config.yaml
num_hidden_layers: 13
hidden_size: 192
num_attention_heads: 3
num_key_value_heads: 3
head_dim: 64
intermediate_size: 768
vocab_size: 4859
hidden_act: "gelu"
norm: "layernorm"
norm_place: "pre"
norm_eps: 1e-05
positions: "learned"
qk_norm: false
attn_scale: 0.125
bias: "none"
tie_word_embeddings: true
parallel_block: false
init: "trunc"
init_std_qkv: 0.0397
init_std_o: 0.0492
init_std_up: 0.0568
init_std_down: 0.0568
optimizer: "muon_hyperball"
learning_rate: 0.00521
beta1: 0.95
weight_decay: 0.0
lr_head: 0.00495
max_grad_norm: 1.0
warmup_steps: 200
schedule: "wsd"
decay_fraction: 1.0
decay_shape: "pow"
final_lr_fraction: 0.0
batch_tokens: 16384
max_seq_len: 512
doc_mask: false
z_loss: 1e-05
train_tokens: 156100000
max_steps: 9528
dataset: "wikipedia_en"
MLP neurons of a small language model. Each row is named by its layer, matrix (up: input weights) and neuron, and shows model dimensions 0-191. Each number is 500 + 25 x the weight over its row's rms, rounded and kept within 0 to 999. Numbers have three digits each.
Before each neuron's rows, "fires in" lists the words (lower case) most often at its 100 highest values on Wikipedia text that the model never trained on.

fires in: "at", "playing", "working", "as", "few", "two"
L3.up528:479485488516509498508539499492460504505503537503478486467500513460490484541511500521452519499505519492505476495554516479527559491499494500509485551493535504468500485493469502505529527494470514456478486487511495441521512467528471482496479469490480502532507514480534480504519475508495485520561496502527487460495510480525500497553521513473508546512533532477499523482503540462515499520462469497538505480500519516473504491447497495496466493486505467504450540546457461469508461522580477495474485489492463509508498496537485512516529483476506534556520493507462549508537509484540507480

fires in: "a"
L9.up23:491498492483565510511505528516437507468503489480522509505460500481495485466539528544502508524470467490514533511528470494476443512506491541508453496513470469478506507458502520463461514473498487504510476505513505466549518510517545496527487504488495509516547495475510496552512479462482491514497534478522503510520504503497525533486499499543483507525482492493475498524529526499523482482498529540509476511525475510485497481503511470523517515479505457561512520538492455497495492535459469504505479474445493489549519483486524527535549476528479482527466502545446475480491453528534530497

fires in: "the", "this", "he", "it"
L3.up180:496484515476483499456494524503510483487511496508523477449496503466513516495505534514526501505515473492467528503456524483487489487530537484522433470519472474507486535466496548463538485505491525489497534450537517519470503488491463458493526516476553486498495539510498484475510527474485545511536470462509500528515504497536455474501486481543475465512492502525493486517513481524476513487512549501509502547508493523504521477549512484472470504489545488494528529470457462465532492543488483486505467524539467503521487483487479526504503529544538503481555505536503483447485499514456519512

fires in: "and", "after", "by", "they"
L6.up463:495500508483510496502488491503490441472545505513503493515478537527519519484501517487513476473484497463477488509497511507479490536520546516538501520492513467480502494491504538519443541500491489500484501480474463496476509473490496480482490544493506509487503579481446490510495518448527540457526506520533504518467520454462483482531504549481473505515497478503532520500498496511517452502471498565522483501465541480524475522472486469527483482498530527531451536470512492539478551476507479523468476480532502470461520468487524494490550488486493500470516468498536526491517524542461488488

fires in: "was", "were", "be", "team", "are", "is"
L3.up160:504523498457537496546509484452576484521464500497469514477527461505536483527477492519511505485481498487498507520532542510469502506497495515484493534502506477504468439510504517458523476515526468503509491490529497496509474533478497503562510522487515517506517541488510465511532529461545501545532431520478497519472513537500499508505548519497512502482532466491488505487434494467497478534486523470529455496503485486493506523492504555496499551510468482479520503482495484500509524502488480494490548472519429503531512498472471469528466464498474494492521532506470498499477477477519518476

fires in: "and", "the", "in", "or", "a", "more"
L6.up703:454509503535525495495515525497474470465525504518481536494524512489565514505476486475497490498469505504491506491481457445489500485489559561510506471445476480478498528501493532488488463527488509545476475472526462514506481493502512533471494494495498462499519475466486529550518480493512452533485538472513491494493476503510511478523506509497475523517445520469474509509474512486486519478544483527503514492492462541527523454493479504525566507493526519510477533518512460503472482493474498544510483531490531566441529493471522503532495467506503538500504494522509528463522501505530471492

fires in: "of", "first", "band", "then", "and", "also"
L6.up151:499493480523508474485496500514481488485534492492521506554502516495502471488504530469475497457498509503520525492497511482483500561498522513474495501488469516539459531521462534536479497520482523515470486502473526529502513509517465505483504468530500533478511500502464514532497523467505526492499491540448516505524520428536484552483472538464511521487486500520494519519487481485538521480459451502469509470465486494532555523494476483520514508498499478526485522493444451515484552450565481504479493485524484453537527519519486515512518489553503474515502503456484533510462512518459506499

fires in: "the", "of", "his", "they", "its"
L7.up65:534513485517448473486522488457539473483487537523483462472520523502454478521508527483480515466532496495467498528439497496492505513486517530553489503521517489479506557543556518509520489497463490495535489449470543493507508499489512485507495499455488486497496482485507499446516497489502489516477472511507500493490509478556537481552506535486521473509496511450502476494449536493510522509508502488490485509483484508493525533533533487471512551482509490504515490537466560475497488505494541442526550475454491502491504485511531525541500516494487455453529506499492536494481509485519531512

fires in: "the", "of"
L7.up244:510506512495515545512514542489537474511492466474502559517477498476523479497505501483506518544482497520445486486496483513447542490482504469487489558469543495476511499536481534486486544504457482494480547529525497490459457512509457453482510514460475480521501527478495550524502510462475526490541482517504478457489515471486475513493519547506521528512472505489537512519494531466502462482510495489460520507494499472495469499518526501463506478461494509542522455514491469523469477560532508461508508484483512508515490529522489464490505494536502536464507532510463494511535536503535514480

fires in: "the", "his", "who", "they", "are"
L6.up109:477501506516481464512508474497503520450503530471550529551538502490510529510481517542515459467525525512481514517496549506466523525461517508529459498476509479487517512541507499530494476511493503511502507506497497517490457466466499495490476497472499483509457482489510467533477485480490494488529492501506507525486458453515510490505441533544537459503507501521492464527457514496557470470459524478536500506490501492450514506476517478520545523514494464498504501486513535512485504545463529455519494489499504504568527465530512495522558501528512506502488524462455492473501502446511536504

fires in: "to", "could", "can"
L10.up196:502479505527504479522492486503478496516490467490501530516513518523469521491516545462471474486481480480537510526526526552488489456483448511537554511454500505449549517495527481487477493465511473488562511504475531461499474491444495474539455491480510469505471525502522492498520508514494501515481511486523487501488470486533496478550520475493489508501508484497464487475487544505522469508527476480504476527457527460455534509528525501494502532481538494501519500489486491488490475524494540516513532542482532485536487528454487467531506525466535497510545464494490513503511517534426481502

fires in: "a"
L9.up632:494464469487499509444489497483505491539470484532524510514458496448478524522545495523551487533509461467527559488524475461525499491553439519499498540536458518483509499510496492489521485530515519516522496509492536533435498499494516451507498480538500483505526492465520491473508541531497495483505562498464453500502500527511504506544475475482481479544456545484490493479489517457504502518556466544467478487477492503488472524478530474502540503518499476539492516522491509456507504506498497525499507495458524495495519482499468506497488505482525523505476444531505497503519486485506497494

fires in: "a", "on"
L5.up491:465493518497483501499492528518481540518485511478515487483494512516534493493528507533477498485528516479484466455469493482527501504495478490512452490458445458509523482546506488518503473502502508485495535469514496468519492466498557481450546521504489504524551491502476523512506482487492499531512485543512510506551468481517507506512485517518471490525511483484469487434522495481499503483472486545490489514500512500521525530492522543493537521503495453508481478482478456502479468564458506516490466490439511476540483477506555503516529476554473547486520490537461537472486536484510486470

fires in: "the", "of"
L7.up324:488505474542499503539513514539522501512492499514523442554513526514497484498524509474493494495513495531492474472461491478478514466477466531527466541504484526512502505502502522503490491509578524491499503445513523498487492473514525467440483507490486497544491485545462526475438515501473481526508524530481480503492500517511468507511497494504517554514478528497497506490481462498473514529494507550465513474475475550464446520523512507519454539481505508497513520527545468503513499503493508508530479492507524463545502473492514479493512542508482547514462437525491474461476490459498526518

fires in: "on", "the", "in", "of", "include", "to"
L9.up345:455504496517505497502489463511535447503508532518503487503489463488548504495471526495509544466551516503449557502453489486551479499460481509527488547532460501567508545502538481486515475510541514493489521480530491529544503494492462474529470439494524475515502500520485506491497471464520475533499513477512470465480475532498501496493462514512483520548478491525504511495503513492504502479561470514481512535475506517507462476485503498510485497506538490525471508492491472531484494506508486546492495477469500498456507492500479444491475512501478497476550514478533502475470554488506480530

fires in: "to"
L6.up504:516509489475518483514505485548493511555537458512481503510530499491495482511472488513473502528530508489526510480483482500509461461494489556472523518502468467509492506536508451519456449501510515518523475521475535509484465503582484489470490511509471439499517517481536463482481514485495441514507489488551492495500521495475501498519490508475512524535512508469465527442516508468464497494503482483533491528458491445478508539526531502455516508508480501562477523468487498522513500513490463521487502532510501473529539485531500532462493536506505474517503484513469508539528512523473472504

fires in: "also", "is", "along", "originally", "mainly", "first"
L5.up21:498510473519552478515502507467478531479526569509509524525473462498465447451448480500481458523513501501452507511497500503511526494495506514498538524516539511501486518463501434492502502512523510493520504454477491499465507512509478485491490515479495500503553468553520463508559521485495501515506485499489486447528533477479490502483510506496531542465515533492479482508480499526496508551432503498501535528487510481515510531451495525473495524534491503485502533472487457508498524501513504503494511475518491455527567501482497491461543491476485520522460507477456550515482506523495504496

fires in: "to", "not", "can", "would", "that"
L9.up164:532472453505485467503501506492489481509507552502529486541485519484515469512519516512533519517486458493519496476550539515540516532512476487503489503508509488460523491456463530504505458479521539524567457525470521532486493480531449469490487522516495468496503515491504506451491478486510499459480505486498529505478528481521475497469480520481534496497481511509468501485439526492523471525489499515499521515489477480471506504472529473487496529505538487552514569495486539495533495540476542528510511553468487460470533466499474484492466512481468514452463494476473498481524524521502511512

fires in: "to", "would"
L3.up168:521491496514499490449515489562481489443496494492501503538506493475498522541509536499461476497489523461507464495502532513502486527508535480500508467463492501479553533511472522495494512495432474498525470506420533541451506521518460516493488500509505484476495502492545487469499505461522532493456520525492507478515516521519472487513470510476507521495512537490493457488458500503463491505497481484512532543517511494487523526520496495502470484511551467560504444515486493528489523465550566492474490511496487464514491486544515519512502538476501505501510489499524468462502500528489488460

fires in: "a", "in", "better"
L5.up651:513477500493507526522473503469536507521471512558521497490477482500499491481511550502559475529501478514470509499470479458506450518478473509552440542488504447484448536541523502519482527454485523516525460485516488461530489507518531478513526540515505524538502480526510498480518459445493498543509510506561512477470481480499486510491478538504455474477479540512500489497515526508526481467503482495521510494540508476532503507556537518460521510467466482506496482492493540531480502542504495482436499492485502533498498503473495494476473478518506526501509498491496507455506517481493502516

fires in: "these", "of", "votes", "this", "that", "on"
L7.up254:505479436506509519475502487462525476480474501507498498461505501470501491502532466467508536473531497514439521525508533504502478513506470534497527526531480486528519516482555490489484501553504484494570516513499485487487489489497499508492437482508518521481504550501489485494499519485568518497528498502553480504501541513486501510559488491467556521543499483529524532496490536491480481504517504515524510518494484484454485462473514490464440516485498495492481515518541510485480456492525538483474478460468492492454505491476521500485495490518473483492515553482514503469510438504520524463

fires in: "which", "that", "this"
L3.up416:513533511483524490485505501488556483515506481497516502515471494485510530517478492497526489557539453512479506524505497481519421521564538474511495450541481548493534475482495481522512521541518520497483542499510516501479485512497451480493488492510514556539491507499493505500493490490505507520513496522474519528461434500472472467498469535483513519515495439498504471498504508463530539484518456458480490509465501490471558503510524517511454531508491498503538537447494448501485514519518513500505476511512503512537511470466532501536492490506487524524493490475486456474539516491487521491

fires in: "of", "for", "a", "after", "an"
L9.up362:494511485510446511499499535493481523523490500508540540517488495486515515496540499532526494484524510482522519514490476495485486485484499455541548504502525502466496500491495466477513510468500473497548503514483504471509470535533489492467500459527514526496472494449509499481537499450520493517552535467541487474512540530497458505555473575522513510505440494508511497512494544503540495490524500479474499493455474468477460524495525467499504440524464511538448502522458505511467482515480483470509454475480508512497507520488503464525507494492530469561505488477521497511493498496509535535

fires in: "a", "the", "his", "an"
L5.up358:499485500474499496526519469521502452495499531518491518486533492516460529554481510548464531486500484517495480476511467507499465520486507484519470514519514501462493515484499484514477512536460485528490459533505473516486516512485462520498508479411499491524483489465500495469506505493505452489505518501471501472520513490541504523508480502492483520510550492523533486485494501512526476531474493466476457441510482438497506479458548500485538490461492504487507514540449495519487492519508502460555516475489497482563506583515500489531527522497513502514488514539533518510491554510521513495

fires in: "in", "to", "on", "by", "after", "for"
L5.up330:456535506450504496482466523482540502538555507488533533485460499536498520459520503448501543515524509515529502476496496500456491495549473526512523571492509504505512484526494510470479510485479517483528509510459476497496516519462480446502523503507482488498505523474487508499518497477546523472520498444521481523486524489477488494455500552498513535532457535500519492519535491480478478512497487484502471524511469497506487503487479543506505497537521505525501503470492446487448548487483473539472504515497463485515511485480543492457488470495489489501497520493562490472529459491455518475

fires in: "some", "both", "that", "of"
L5.up76:492518531532519530496473527488452506521505550493498465525486482490560497481499532527479521534515469541496505535514464493505453479482509469511503537519510548469476538511499502524516489543511507547532517523508495493460476535508435494479511494451502467489471489475461525558497519476526488447505526530518524459501490483468513517518487500521480493501469483481497492504509499503511471486494437464490525494500458507552465495535475494504500506512535516536526505496509478514470533467514507518464476510479481528533509503490504489504491449533468513490551501498459510521484465480484456490

fires in: "was", "be", "been"
L10.up431:493495499514520494518491461554531531449502494474475502530522503503509518508537493472522510434465487501436477497519498503468516482500481515484481535503487486530496498530501491506556499444497524504529491479494487488526493491563510480507509486501497499525524518519498473508513510495482513519489473513496473486489474520536489487501509516476453493515572513534482477457452453499547477502499504512504451475484475514490472571549494515473510535519540445526507523486519493512465485528473509489500483513516471464517527525462509509533520518481473471527480543481521507524512484515506484562

fires in: "the", "they", "that", "she", "would"
L6.up329:498468503498520462465520511478483477455495532496533509499499495446489529517557507516546484511514496496462532536463538483477513514515501510580510549536471493473502516499500516541490511481507507488529451507490539486510517523471491467505480508459521474497512437488547493473484488434471520516495524523529512497473549483492489529491467496450477495499495457534517460495516526518538510487466505504509525524450485503474530517480517448491535519498505509513477523498505535464513507445495523516500492475515509441537520506480476522503506507521482523480506519504499486488490488473501493459